MLP neurons of a small language model. Each row is named by its layer, matrix (up: input weights) and neuron, and shows model dimensions 32-159. Each number is 128 + 24 x the weight over its row's rms, rounded and kept within 0 to 255.
After each neuron's rows, "fires on" lists the tokens most often at its 100 highest values on Wikipedia text that the model never trained on.

L4.up520 [126 122 119 112 116 132 158  96 143 157 134  93 124 151 156 104  86 164 135 125 121 144  98 156 124  77 113 119 137 116 159 151 124 112 144 128 144  83 146 121  99 149 125 123 119 111 103  89 142 159 153 126  92 144 144 112 137 136 146  99  92 140 125 154 146 107 137  97 101 112 140 148 106 105 168 120 103 156 116 154 193 115 145 142 128 103  86 115 152 124  81 180 113 144  96 136 112 167 119 158 116 133 128 155 124 103 115 101 124 142 110 122  94  80 143 139 172  90 142  87 154  73 166 138  91 139 118 157]
fires on: "3", "emb", "5", "6", "|", "2"

L4.up5 [144 165 128 134 116 154 151 102 121 179 102 116 168 129 165 127 166 132 112 119 149 147 177 141 118 121 117 107  90 123 139 117  98 152 158 124 138 146 180 107 112 142 134 112 145  88 132 159 127 172 141 148  89 135 124 115 114 155 105  98 138 162 110 117 108 167 129 133 110 156 131 146 147 139 140 104 147 178  96 181 162 105  84 178 138 108  89 140 145 116 153 165 121 148 126 143 109 135 152 148 150 123 121 141 170 121 115 159 129  96 105 116 140 116 132 160 141 126 127 154 140 165 124  99 129 183  91 155]
fires on: "w", "l", "'", "el", "et"

L4.up189 [144 124  91 154 113 131  99 107 122 113  76 138 118 123 143  96 153 123 150 134 127 129 108 115 162 145 139 110 154 118 172 180  95 122 141 121 139 151 147  97 198 142 147 128 110 128  81 140 182 179 147 115 132  71  98  99 162 145 129 140 149 122  85 102 136 143 135 143  93 132 139 166  99 171 123 138 137 111 110 116 107 124 139 119 118 157 136 157 111 128 120 112 154 106 106  85 107  99 148 126 158 132 167 145 124 152 125 118 134  75 148 115 138 151 101  87 150 145 112 192 150 105 109 127 175 113  81 155]
fires on: "v", " Al", "l", " p", " "

L4.up227 [126 166  96 154 105 119 126 150 142 151 114 119 138 108 143 158 121 148 134  87 167 140 140  93 118 123 164 113  83  98 117 133 102 116 131 146 158 120 158 116 120  75 145 123 109 190 186 160 138 127 153  90 132 143 114 141 141 177 132 115 104 134 147 173 132 150 154 114 115 134 111  80 111 102 137 137 165 152 102 113 171 141  92 118 164 133 113  63  89 156 124  95 140 120 143 164 124 144 106 154 107 163  95 135 117 142 129 111  92 135 134 143 146 103  60 130 138  99 106 123 148 149 101  95 127 121 151 108]
fires on: " ", "k", "s", "it", "ed", " sy"

L4.up548 [112 121 117 107 111 125 160 164 117 152 105 143 136 123 123 145 162  88 127 119 107 140 113 133  99 150 117 187 101 102 119 156 119 108 153 172 108 122  72 136 130 124 147 131 131 112 151 158 101 111 142 108 107 145 123 130 150 146 115 103 136 140 149 137  93  85  98 164 121 119 142 155 163 139 173 125 151 151 112 152 136  79 168 116 141 156 106 128 104 175 108 155 133 138 139 109 123  69 109 116 114  81 138 117 146 178 118 136 120 124 120 106 137 102 110 152 105 125 123 155  98 128 104  61 115 145 124 122]
fires on: "t", "\"", " St", ")"

L4.up490 [103  85 162 145 184 118 152 134 155 148 145 123 101 170 123 145 135 155 112 108 123 113 103 136 115 128  85 123  83 119 117 136 153  92 135 159 145 143  99 140 136 119 124 184 128 115  63  92 137 149 141 146 126 126 132 167 140 158 120 140 123 124 167  89  67 108 112 106 141 163 132 129 159 107 140 153 111 177  88 113 128  82 130 138 132 134 105 132 145 136 144 146 115 129 171 114 127 156  84 147  98 130 141 150 121  96 161 120 106 110 108 153  77 124 127 114 145 148 123 117 105 155 125  97 159 118 152 126]
fires on: " ==", "l", "em", " ==="

L4.up432 [151 140 133 149 131 150  92 128 129 181 118 105 124 126 156  88 159 130 130 126 124 131 142 150 132 116 129 102  91 145 120 116 140 129 126 169 183 119 107 166 127 150 136 150 150  53 167 110 100 162 161 123 137 113 140 132 108 115  87 146 126 145 123 161 123 153  94  85 164 126 142  92 119 119 172  88 142 158 132 148 107 114 145 144 131 149 105 195 150 137 158 114 118 151 147 145 176 128 122 154 142  63 127 104 111 114  80 124 119 115 136  98  86 110 107 131 106 151 123 131 141 148 116 126  96 147 136 114]
fires on: "'", "g", "ind", "le", "el", "ew"

L4.up633 [128  58 160 166 112  96 143 131 158 112 135 128 124 123 139 131 159 121 134 123 123 106 132  97 118 116 103  96 145 119 134 134 129 116 127 109 144 147 123 168 132 154 121 163  61 103 135 121 151 159 132 189 138 141 129 173 130 115 157 142 194 170 147 124  90 124 106 125 175 146 119 159 160 170 114 151 133 125 103 139 113 149 164 157  99  99 122 103 156 144 139 130 115 104 138 175 160 148 107 123  91 102 104  96 109 161 118 113 132 108 104 144 156 125 136 156 116 184 127 150  99 138 116 129 123 110 113 104]
fires on: " ==", "==", "el"

L4.up96 [132 109 129 137  97 132 160 142 130  94 137 143  82  87 117 105  98 148 120 120 156 146  98 106 134 124 136 134  93 115 132 126 121  86 142 134  96 102  98 111 151 127 123 136 122 159 106 115 139 125 155 143 143  81 139 157  97 112 119 127 131  84 128 123 179 113 149 144 159 119 109 157 109  87 145 117  97 102 141 110 138  92 155  91 137 108 122 133  83 126  90 139 147 142 128 111  95 122  87 130 113  98 121 147 138 109  83  98 136  90 170 109 122 117 118 117 129 119 112 129 130 107 144 140 133 138 164  83]
fires on: "al", " the", "ver", "il", "e", " a"

L4.up44 [122 137 105 119 122 126 142 141 158 122 154 148 107 121 144 166 132 107 150 141 108 121 200  94 153 107 138 130 117 159 113 109 129 104 107 162 157 140 140 110 171 119 168  81 134 123 120 106 129 110 137 124 132 182  95 107 148 159 171 168 112 111 135 146 117 126 124 129 152  65 151 137 122  86 142 128 110 116 111 141 125 129 112 100  96 128 120 108  88 164  86 119 145 154 115 153 150 159 121 118  89  96 133 136 113 116 112 101 152  77 138 103 133 134 124 121 140 129 150 124 124 155 130  99  85  76 186 136]
fires on: "f", "ly", ":", " and", "0", "h"

L4.up21 [110  96 124 148 103 125 153 110 155 157 150 117 118 114 143 145 184 120  93 106  93 145 141 150 128 145  83 153 154 121 114 144 108 130 177 162  96 169 149 127 139 144 123 114  91  90 121 150 148 156 153  98  94 101  86 100 153 147 156 150  94 121 158 143 138 122 156 105 128 106 132 138 138  88 130 164 170 186 132 142 119 110 127 134 131 138  81 177 117  97  85 173 122 114 126 140 136 157 140 155 136 145 126 170 153 141  92 104 151  76 117 124 164 117 109 145 127 147 137 127 113 131 132 113 101 132 172 150]
fires on: "-", " ", "h"

L4.up580 [107 132 121 133 151 144 149 112 150  80 130 147 127  88 128 101 127 143 116 112 174 100 126  87 158 149 183 129 110 147 109 145 146 120 135 153  99 100  94 157 109 162  94 109 135 157 118 112 132 145 125 138 135 114 112 117 113 115 131 122 126 130 101 112 146  86 114  83 179 118 122 135 161 171 106 151 108 136  87 118  74  63 144 115 124 121 146 119 110 183 122 153 113 148 116 125  95 127 160 121 122 124 171 157 149 132 122 124 135 140 139  87  95 189 114 138 117 125 151  94 171 124 109 100 123 117 157 144]
fires on: "ib", "ang", "on", "im", "in", "al"

L4.up306 [148 171 127 149 142 162 124 132 137  82 101 104 154 128 142 205 106 126  81 134 162 184 160  96 123 166 140 156 107 114 113 151 147 121 172 128 124 156 142 101 153 133  89 123 103 116 113 167 115 154 109 150 136 116 143 129 178 136 139 102 139 109 145 161 104 101 134 110 170 115  88 106 166 165 129 113 135 151 143 101 145  90 120 117 111  98 117 169 175 110 122 132 139 124 114 121 132 164 169 141 123 144 129 141 110 122 105 107 119 114  93 143 133  94  87 142 157 106  99 127 159 142 164 123 109 107 143  87]
fires on: "%", "it", "h", " rel", "i"

L4.up187 [120  58 159 170 101 128 133 108  91 166 127 152 121 151 155 143 114 105 121 125 141 116 184 102 138 124 128  80 104 167 151 163 120 119 100 150 111 105 109 136  73 177 147 119  99 117 118 157 136 133 164 135 130 144 142 127 127 155 152 135 157 117  98 113 109 123 102 182 111 142 120 146 147 119 125 119 134 119 119 108 119 132 110 179 136 160 125 153  94  97 124 114 106 115 181 130 148 147 117 130 116 124 133 166  95 144  99 113 127 115  92  93 121 108 139  82 157 119 144 178  97 139 123 122 109  86 109 124]
fires on: "==", " ab"

L4.up634 [125  85 151 162 102 154 126 133 136 145 134 113  81 102 107 132 149 152 103 120 147 121 108 109 167 138  62 124 154 135 177 139 174 127 132 177 102 141 127 146 118 151 128  99 153 119  90 203 115 160 112 133 129 118 116 125 139 156  97 114 162 152 132 142 131 105 136 128 125 124 176 116 121 144 116 121 143 124 156 163 121 145 130 106 125 122 140 145 125 167 129  90 107 124 132 100 164 113 121 150 126 105 159 149 152 119 147 147 139 120 142 102 117 157  83 168 116  94 125 145 114 122 117 121 130  94 157 171]
fires on: ",", "e", "ot", "ign", "ing"

L4.up243 [116 122 158 102 160 168 149  94 124 114 140  85 146 121 146 161 173 119 109 151 136 105 149 149 128 156 106 147 117 160 102 143 144  78 153 148 135 147 154 122 143 110 169 137  89  80 118 119 113 123 168 183 138 164 139 122 116 161  99 169 147 116 148 139 131  93 119 112  89 123 155  52 140 128 131 119 141 128 106 126 121  94 124 141  66 105 170 115 160 159 135 110 134  99 160 120 113 148  97 167 141 124 133 102 149 108 109 151 137 112  93 132 119 137 151  71 144 152 109 148 138 123 142 106  93 119 117 114]
fires on: "===", "2", " and", "X", " mov"

L4.up78 [124 154 166 102  96 135 129 125 129 107 129 112 137 126 125 111 114 118 132 136 124 101 183 138 127 128 121 105 125 123 139 122 134 162 140 117 172 142 108 155 105 114 145 107  88 136 134 133  61 104 174 148  88 134 105  95 118 192 148  77 187 143  81 150 164 145 155 160 151 139 100 123 117 136 104 111 114 156 107 112 100 116 124 177 121 151 120 164 102  98 128 140 145 146 128 149  97  99 106 110 104 115  99 120 126 164 161  94 169 107 166 151 111 140 150  85 144 154 161 133  96 173 117 128 102 105 136 134]
fires on: " ", " in", " l", "ep", "ut", " by"

L4.up110 [123 113 113 105 131 163 128 146 100 119 108 100 116 110 138 117 151 124 129 170 114 147 168 152  98 107 126 118 102 133 152 134 135 141 140  95 123 125 128 134 130 176 120 153 148  91  71 108 123  90 128 144 107 143  80  94 117 100 108 166 147 115 129 137  92 128  75 118 159 142 150 168 137 141 151 147 132 107 176  97 103  89 146 135 121  76 163 141 113 141 119 105 163 155  82 166 148 128 100 133 118 126 150 116 120 117 110 125 129 162 103  97 145 162 108 167 136 151 131 106 111 118 156  57 145 114 157 148]
fires on: "ly", ":", " so", " later", "ely"

L4.up139 [124 137  41 132 107  87  97 110 167 135 137  94 130 120  83 151 144  98 128 123 129 168 119 117 156 134 167 135 117 148 131 117 151 126 142 117 117 128  72 134 123 114 146 146 124 112 108 107  95 103 106 111 107  95 108 131  88 104 110 140 159 135 120 168 149 163 167 106 106 113 125 115 160 177 158 116 115 151 144 151 100 114  71 117 152  95 115 150 109 156 114 169 161 181 144 116 105 169 120 140 115 147 125 130 140 127 123  96 123 158  99 148  95 119 145 135 101 164 125  85 141 116 149 145 138 131 126 144]
fires on: "as", "r", "iam", "ah", "hen", "am"

L4.up376 [167 129 128 166 101 159 109 116 120 106 154 103 166 140 103 157 170 169  64 135 138 125 158 108 118 133 107 120 118 113 165 131 109 134  92 152 139 135 130  69 181 146 131  96 110 128 144 158 118 118 114 137  87 126 115  93  99 118 101  98 113 120 112 124 120 154 158 110 103 132 126 128 127 121 125 141 110 130 172 143 128  88 127 126 118 110 154 134 132 118 177 118 105 119 153 145 119 116  85 147 111 136 130 139 142 127 132 151 163  94 101  76 120 135 119 141 111 139 143 128 111 141 101 108 146 130 152 153]
fires on: "==", "ly", "-", ",", "ce", "."

L4.up487 [120 153 153 176  93 140 151 144 127 136 124 145 126 130 129 140 146 155 145 116 124 158  85 129 138 111 126  86 113 131 128 152 123 152  81 109 116 126 136 136 126 124 129 116 106 140 156 160 147 112 133 148  88 156 122 128  81 126 106 135  82  65 121 131 133 122 116 101 133 113 135 131 148 140 169  84 141 114 156 124 166 115 116 125  92 149 152 137 123 165  87 164 105 147 114 128 137 158 116 152 116 117 135 111 113 102 121 129 110 118 134  75 119 127  86  98 169  70 163  84 132 154 151 115 114 131 110 144]
fires on: "6", "et", "1", "f", "m", "ch"

L4.up604 [126 144 126 109 116 107 120 153 176 129 112 130 108 102  84 129 157 157 102 145  91 139 128 104  80 122 141  73 155 160 152 140  84  73 116 120 137 154 129 111 143 114 119 104 133 137 105 134 148 134  95 160 133 148 115 103 131 116 115 161  98 122  96 149 145 122 121  90 102 116 157 105  76  83 131 118 125 133  73 124 158 114 117 121 135 139 125 166 131 133 113 143 130 143 108 137  91 161 130 150 132  98 119 176 132 152 125 108  95 145 111 154 130 104 140 138 110 143 137 146 171 103 114 105 160 126 138 103]
fires on: "l", "ad", "ar", "ou", " not"

L4.up48 [169 119 132 121 135 115 138 157 116  62 125 122 125 119  96  94 135 125  97 103 123 176 166 165 159 171  94 113  83 146 124 124 133 131 130 145 158 162 115 159 119 143 147  71  84  90 162 157 138 105 104 166 121 147  91 119 103 134 151 111 129 148 178 118 122 129 153 107 118 122  81  91 148 125  93  92 144 152 117 141 119 150 104 121 105 152 101 107 134 117 119 152 130 184 140 147 132 147 146  88 111 102 149 136 138 119 129 147 139 118 117 134  82 169 107 102 129  93 163 119 145 132 173 122 144 131  92 178]
fires on: "0", "n", "3", "as", "ad", "et"

L4.up452 [129 143 109 178 136 121 127 139 153 137 108 172 128  87 136 118 157 145 164 102 152 122 121 138 146 128  95  82 120 123 177 117 117  84  83 161 112 154  90 174 107 126 102 154 170 167 112 160  96 105 110  91 116 162 145 146 128 118 144 171  93 129 113 137 161 156 141 123 154 169 119 108  96 127 106 124 142 152 131 132 131 131 157 125 114 101 117 142 111 154 133 113 100 153  87 150 144 127 165 138 106 131 148 140  94 119 134 110 122 107  92 137 139 145 103 142 157 103 128 157 139 180  74 142 148 145 124 114]
fires on: "2", "ong", "ug", "ult", "th"

L4.up127 [137 152 119 110 111  96 138 121 168 107 106 114 148 142 140 159 101 123 105 104  99 120 136 112 103 110 161 113 112  89 120 163  87 137 142 112 157 154 138 128  98 162 138 114 150 118 136 104 105 141 152 154 107 191 158 142 104 119 139 107 115  94 154 128 137 147 108 165 120 117  88 103 139 146 125 151 159 103 101 124 109  94 122 164 136  94 101 131 128 119 134 140 123 134  94 134 147 145 115 104 140 130 104 113  65 161 129 119 183 142 111 138 119 137 187 153 146 120 116 165 112 135 136 132 209  69 118 177]
fires on: "ub", "at", "ition", "em", ":", "am"

L4.up464 [ 90 106 148 137 122 154 132 128 115 175 132 188 135 151 121 138 102 117 101  63 107 180 120 144 123 121 148 129 133 138  86 147 110  95 103  90 155  88 127 140 131 126  80 117 118 128 108 125 147 175 126 139 132 121 102 105 136  90 117 153 157  90 115 115 153 124 110  92  82 127 149 133 112  97 130 153 123 126 118  65  94 106 114 156 125 136  85 144 144  99 104 150 110 165 152 148 129 122 118 139  90  75 118 157  94 123 142 116 128  92  68 141 150 149  78 150 132 124 134 162 126 133 161 157 153  95 149 137]
fires on: " ==", "ar", "==", "al", "h", "ul"

L4.up153 [144 145 111  97 155 144 102 128 156 147 137 120  67  94 115 168 158 141 135 148 171 136 117 104 147 121 122 111  68  72 113 121 130 136 154 131 107 157 135 114 148  97 106 153 124 170 138 118 146 158 163 132 153  91 135 118 138 158  71 111 136  74 122 136 113 105 168  86 110 104  91 159 162 147 158 124 160 135 120 154 156 116 100 146 123 144  69 128  94 149 162 183 105 146 154 163 134 110  96 118 138 143 124 151 147 123 162 154 105 133 138 105 143 155  86 113 141 141 139 101 125 111  95 133 134 126 140 127]
fires on: "es", "at", "al", "qu", "el", "her"

L4.up161 [122  97 163 136 131 151 122 134 154 154 128 121 137  97 119 120 151 158 132 124 130 138 121 159 147 159  98  90 162 119 153  63 144 116 158  83 142 121 116 145  86 152 160 121 134 137 147 100 103 105 157 109 151 100 118 161 154 126 119 136 138 145 163 171 160 188 131 193 121 147 124 118  89 130 116  96 133 149 174 137 112 127 129 105 135 115 125 137 133 130 166 109 101 104 109 135 156 136 156 110 151 140 134 111  91 119 119  99 146 170 163 111 103 144  71 124 124 104 124 140  90 103  91  91 118 135 138 103]
fires on: "o", "ed", " ", "2", "9", "um"

L4.up629 [136 123  91 169 138 104 123 131 173 156 166 140 140 113 139  84 105 122 130 128 125 166 109 108 150  92  92 112 157  90 108 167 156 104 130 128 105  88 150 143  97 153 145 103 108 136 154 115 125 155 144 137 160  99 136  96 157 179 140 135 116 134 170 152 152 109 154 123 171 138 151 156 164 135 132 145 118 166 151 108 121 137 149 146 127 141 114 114 113 129 127 115  79 151 106 151 103 138 122 108 135 141 159 132 142  96 144 110  97 120 108 133 117 115  80 147 140 128 118 157 106  84 138 167 136 148 111 138]
fires on: " C", "en", " S", " Pr", "-"

L4.up394 [145 154 148 121 124 124 127 150 128 141 124  99 159 156 143 114 157 131 110  97 146 106  85 136 173 153 142 136 133 141 133 114  81 149 140 121 114 108 140 148 122  88 115 138 172 132 119  90  84 145 138 148 113  97 179 124 154 112 119 135 121 111 131 120 179 111 124 148  90 140 146 107 102 144 126  81 145 138 109 187 119 107 135 111 126  63 119 155 132 128  88  99 168  98 109 140  97 134  95 156 152 108 161 119  92 132 158 124 167 136 114 134 139 147 149 107 118 128 138 133 131 144  93 125 160 106 157 166]
fires on: "al", "inal", "ch", "ver", "qu", "ul"

L4.up606 [143 122 103  86 178 118 156 138 149 127 123 120 115 130 166 126 167 159 114 109 130 143 104 119 139 100 102 145 144 124 164 147 127 107 119 146 112 139 151 149 125 150 124 132 141  60 135 117 148  97 114 165 114 138 138 118 139 113 118 119 138 137  92 141 131 154 116 162 121 162 131 122 134 128 179 125 162 103 135 121 154 145 140 135 131 143 117 132  88 169  63 127  88 141 114 148 105 156 110  89 126 129 126 160 121 102 106 184 142 128 120  89 124 198  94 110 164  94 109 147 118 102 131 170 127  60 146 136]
fires on: "ov", "v", "3", "9", "2"

L4.up616 [149 158 140 137 125 159 196 139 125 136 164 111 133 139  89 160 119 110 131 144 128 131 119 107  95 143 103  97 111 114 191 183 152 154 124 121  91 117 183 160 136 103 154 114 147 117 127 126 151  88 158 123 113 138 136 129  82 161 175 118 117 119 157 150 129 135 153 140 139 123 113 131  89 147 139 125  86 122  95 149 116 169 115  99 109 130 142 152 120 193 107 120 146 123 144 114 151 173 136 115 122 108 129 131 152 140 157 115 128 151 141  89 161  93 122 117 171 143 137 114 120 123 106 111 149  88 127 113]
fires on: "a", "ri", "et", "f", "ce", "j"

L4.up111 [129  96 139 109 145 144 151 140 123  85 139 110 109 102 168 121 147 122 162 128 127 148  72 115 136 126 112 130  98 104 158 167 170 138 126 109 131 136 121 146 140 101 103 132  73 129 105 139 106  95 112 105 107 132 138 100  96 143 106  96 164 112 101 151 159 120 162 109 108 117  72 153 108 134 127 113 113 123 140 153 156 144 143  88  89 157 135 146 116 166 130  94 165 135 118 129 151 131 148 122 126 154 132 117 132 138 150 114 154 141 135 101 167 130 102 143 128 150 141 176 100 131 103 145 136 108  82 134]
fires on: " with", " was", ")", "),", " would", ";"

L4.up339 [132 148 132 140 155 133 143 117 133  91 123 164 157 147 149 144 123 118 141 176 136 115 106 137 126 133 151 178 157 143 108 123  89 129  93 136 138 141 132  79 139 133 152 158 135 134 104 128 101 112 162 125 107 142 130 133 104 137  84 181 159 122 121 141  93 161 160 150 186 132 167 112 146 152 137 147 155 125 174 138 174 139 128 159 153  95 121 130  99 142 149 150 160 136 146 151 121  87 132 136 120 108 142  75 112 180 110 136 106 146 137 133 134 118 129 134  80 146 119 118 103 150  80 120 127 107 155 126]
fires on: "et", "t", "”", "ra", ")", "e"

L4.up512 [114 112 134 143 132 162 160 114 139 119 151  97 140  85 102 141 153 133 167 134 100 106 129  87 149 163 113  79 102 111 122 141 106 155 151 105 182 148 157 160 158 127 169 144 120 137 146 140 111 138 143 127 106 130  95  99 140 111 164 161 146 160 117  87 119  87 102 169 106 144 132 129 118 169 142 142 171 139 123 115 108  84 157 142 113 138 114 121 156 129 129 144 132 121 160 126 155 119 161 135 112 138 135 148  99 136 131  99 129 111 156 137 116 162 148 129 105 123 139 117 144 133 143 198 144 141 111 114]
fires on: "1", " gen", " Gen", "or", "el"

L4.up108 [ 89 141 108 164 141 156  96 112 155 125 148  99 103 114 130 102 134 150 112 138 141 139 117  97 123 110 115 129 159 124 107  80 165 106 136 181 133 132 160 113 122 104 133 149 130 154 132  88 135 156 128 126 127 113 158 141 147 119 138 192 126 160 114 120 161 141 134 154 114 150 121 103 149 160  90  91 106 121 106 126 125 125 127 114 126  92 120 122 116 155  95  53  67  84 125 139 100 110 144 177 113 127 154 131 132 109 132  95  97 139 158  94 130 131 124 152 107 116 135 106 151  99 168 135 162 130 137 114]
fires on: "p", "on", "ast", "ib", "h", "ot"

L4.up151 [ 90  76 135 126 174 152 113 138 119 108 131 153 151 163 146 127 124 129 104 154 165 138 133 123 146 115 142 161 149 117  99 142  93 148  95 105 140 120 127 157  87 132 166 167 111 130 125  97 138 122 140 100 107 136 134 119  94 145  96 130 116 122 119 119 147 170 134 114 157 155 120 147 132 120 141 104  81 148 112 129 142 145 155  97 121  76 125  99 125 110 115 125 112 130 101  78 109  70 103 170 146  96 134 120 120 106  83 105 153 140 111 120 169 140 151 134 146 126 164 107 185 116 106 131 121 123 102 182]
fires on: " and", "ly", "\n", "g", "m"

L4.up120 [ 56 127 142 147  81 105 105 120 177 133 106 127 116 120 142 124 107 138  62 123 188 143  84 135 135 130  87 134 155 151 143 111 109 111  97 121 152 147 171 165 116 104 126 127 133 126 127 108  89 136  90 135 121 126 168 108 155 110 117 110  88 101 131 127 156 100 167 195  99 128 140 137 130 121 121 127  88 136 139 140 152 132 139 117 142 151 132 148 142 155 167 115 138 117 161 159 151 166  91 149 122 132 137  88 112 143 180 121 152 167 132 155 139 114  80 116 113 119 122 122 110 124 117  83 130 108 167 130]
fires on: " or", "it", "hy", "p", "\""

L4.up341 [154 150 115 138 113 121 115 118 124 148 155 114  96 126  99 130 151 146 142  95 141 102  95 111  95 121 136 130 132 115 152 101 108 199 169 141 109 130 147 153 116 136 118 123 144 137 147 149 105 163 140 157 165  96 147 120 101 148 133 151 135 113 166 144 134 162 126 120 195 110 109  85 125 149 158 110 152 130 157 108 166 108 172 126 119 152 142 132  79 135  85 149 116 144 133 151 125 145 162  92 119 111 139 126 108 148  99  92 123 116 154 128 127 142  50 132 137 107 149 116 108 109 105 156 144 121 109 119]
fires on: " ", "1", "m", "2", "h", "5"

L4.up492 [123 113 119 121 101 109 140 105 150 124 149 154 156 118  88 136 119 113  95 129 154 125 118 102 100 144 157 151 100 146  99 143 125 110 111 124  98 119 102 106 144 116 106 127 109 102  90 135  70 144  89 135 128 155 125 170 130 180 106 110 156 147 132 151 153 160 117 112  85 166 159 138 121 129 135 121  93 125 180 128  90 126  94 126 143 138 149 162 142 141 157 131 155 101 150 136 130  88 100 120 122 183 110  78 157 133 162 148 141 118 149 151 153 111 137 128  63 139 143 144 111 116 123 187 150 170  97 146]
fires on: ",", " to", "oc", "oup", "ud", "er"

L4.up290 [145  84 164 159 122 137 152 140 126 144 104 131 138  86 176  82 117 137  70 105 108 115 103 122 113 102 139 113 166 100 109 119 175 104 122 139 147 126  90 103  92 156 146 113  65  98 108 147 117 156 124 145 120 129 128 135 145 149 123 112 126 114 104  80 136 105 102 106 125 114 137 126 125 149 163  93  85 122 112 110 139 130 163 123 127 139 105  91 102 167  88 138  84 108 105 135 143 139 168 126 127 125 112 110 139 136 124 139  96 147 125 115 150  96 150 139 149 127 144 169 143 153 163 136 106 124 130 139]
fires on: "===", "c", "==", "le"

L4.up215 [ 99 107 102 124 147 108 144 155 181 122 146 122 101 129 132 151 118 167 162 137 145 123  97 156 119 135 159 132 151  71 116 173 130  93 111 127 158 118 114 177 129 125 120 197 100 115 130 118 144 122  89 194 116 130 163 147 103 117 132 145 107 105 143 104 141 172 121 101 109 135 128 125 146  70 144 111 109 128 117 157 168 101  83  93 145 118 140 127 108 139 104 119 103 139 150  96 108 123  80 130  91 152 103 153 137 105 140 119 128 120 163 143 132 158 134  89 148 106 106 141 143 129  91 112  97 118 122 123]
fires on: "end", "g", "ist", "il", "om", "ag"

L4.up298 [102  66 122 125 113 117 143  94 174 141 135 162 131 123 106 138 128 105 109 143 115  96 124 160 131 164 157 167 172 169 117 142 119 141 105  74 131 140 144 161 147 161 125 157  89 119  89 108 176 156 126 127 150 135 133 125 136 130 116 105 149 112  74 133 142 100 147 132  96 145 122 153  48 150 132 184  96 128 123 117 129 101 135 126 102 144 117 112 164 176 117 140 155  99 134 138 115 119 121 121 145 101 152 136  96  94  99 112 148  53 145 145 120 129 136 116 139 138 150 172 161  89  87 139 113  90 128 125]
fires on: " also", "v", "oin", " un", " he", "l"

L4.up253 [153 116 173 154 115  89 157 114 139 135 116  89 143 127 123 144 112 161 130  96  87 164 165 155 133 124 115  96 153 128 151 141 142 129 137  70 127 110 153 132  95 107  84 147 113 127 155 133 148 154 146 138  89  95 129 105 128 137 124 162 133 135 162 174  94 116 148 150  96 130 156 107 131  97  95 138 126 124 146 130 130 132  84 123 165 111 152 100 119 139 155  56 130 124 138  94 130 202 116 155 124 127  94 117  97 134 101 118 118 101 178 155 155 116 146 104  90 156 124 146 149 129 115  98 130 115  90 136]
fires on: "b", "e", "ul", "u", "es", "or"

L4.up401 [121 134 128 183 116 145 135 133 133 120  89 122 116  94 116 143 107 130 116 151 162 101 120 165 154  97 147 122 120 112  59 138 126  64 103 120  99 157 139 136 134 167 123  69 172 116 133 136 143 125 158 102 135 137 141 135 119 140 140 141 164 133 104 161 129  98  88 141 121 186 121 179 117  95 116 111 106 151 158 125 129 119 115  96 133 113 154 151 103 118 106  97 102  95 161 119 123 158  85 146 140 120 128 134 138 122  93 116 137 136 130 132 121 103 151 122 121 138 173 116 169 151 137 158 123 114  89  95]
fires on: "il", "ol", "al", "b", "2"

L4.up185 [128 136 125 117 101 115 116  76 145 137 171  72 120 102 114 157 153 163 127 123 142 127 154 169  95 150 123 133 129 126 126 146  92 167 148 115 125 133 165 123 144 157  95  97  81 151 125 148  89 129 108 148  96 115 179 110 158 141 148 165 139 105 117 103 170 114 164 118  96 144 158 122 146 167 134 153 165 134 168 157 147 110 111 104 140 151 113 129 108 137 116  92 125 124 154 150 126 135 156 160 115 112 138 145 150 100 144 131 103 127 117 127 136 135 110 109 122 151 115 151  97 131 148 114  98  72 108 118]
fires on: "b", "es", "-", "e", " for", "gr"

L4.up13 [134 109 121 133 145 125 130 105 120 110 146 129 135 179 127 125 126 105 116 140 107 141 142 121 149 114 135 103 161 125 141 150 136 155 120 166 170 134 134 100 127 113 136 119  82 156 147 155 106  99 136 127 169 116 160 126 136 104 158 138  98  80 139 135 150  97  99  68 147 173 113 120 134  85 144 116 136 123 123 145  95 167 102  63 152 104 199 127 107 146 150 119 123 145 114 141 144 146 137 101 109 118 151 102 137 140 109 111 101 106 128  80 137 200 129 139 154 115 157 150 133 108 123 156 127 123 134 138]
fires on: " comp", "en", "p", "ab", "8"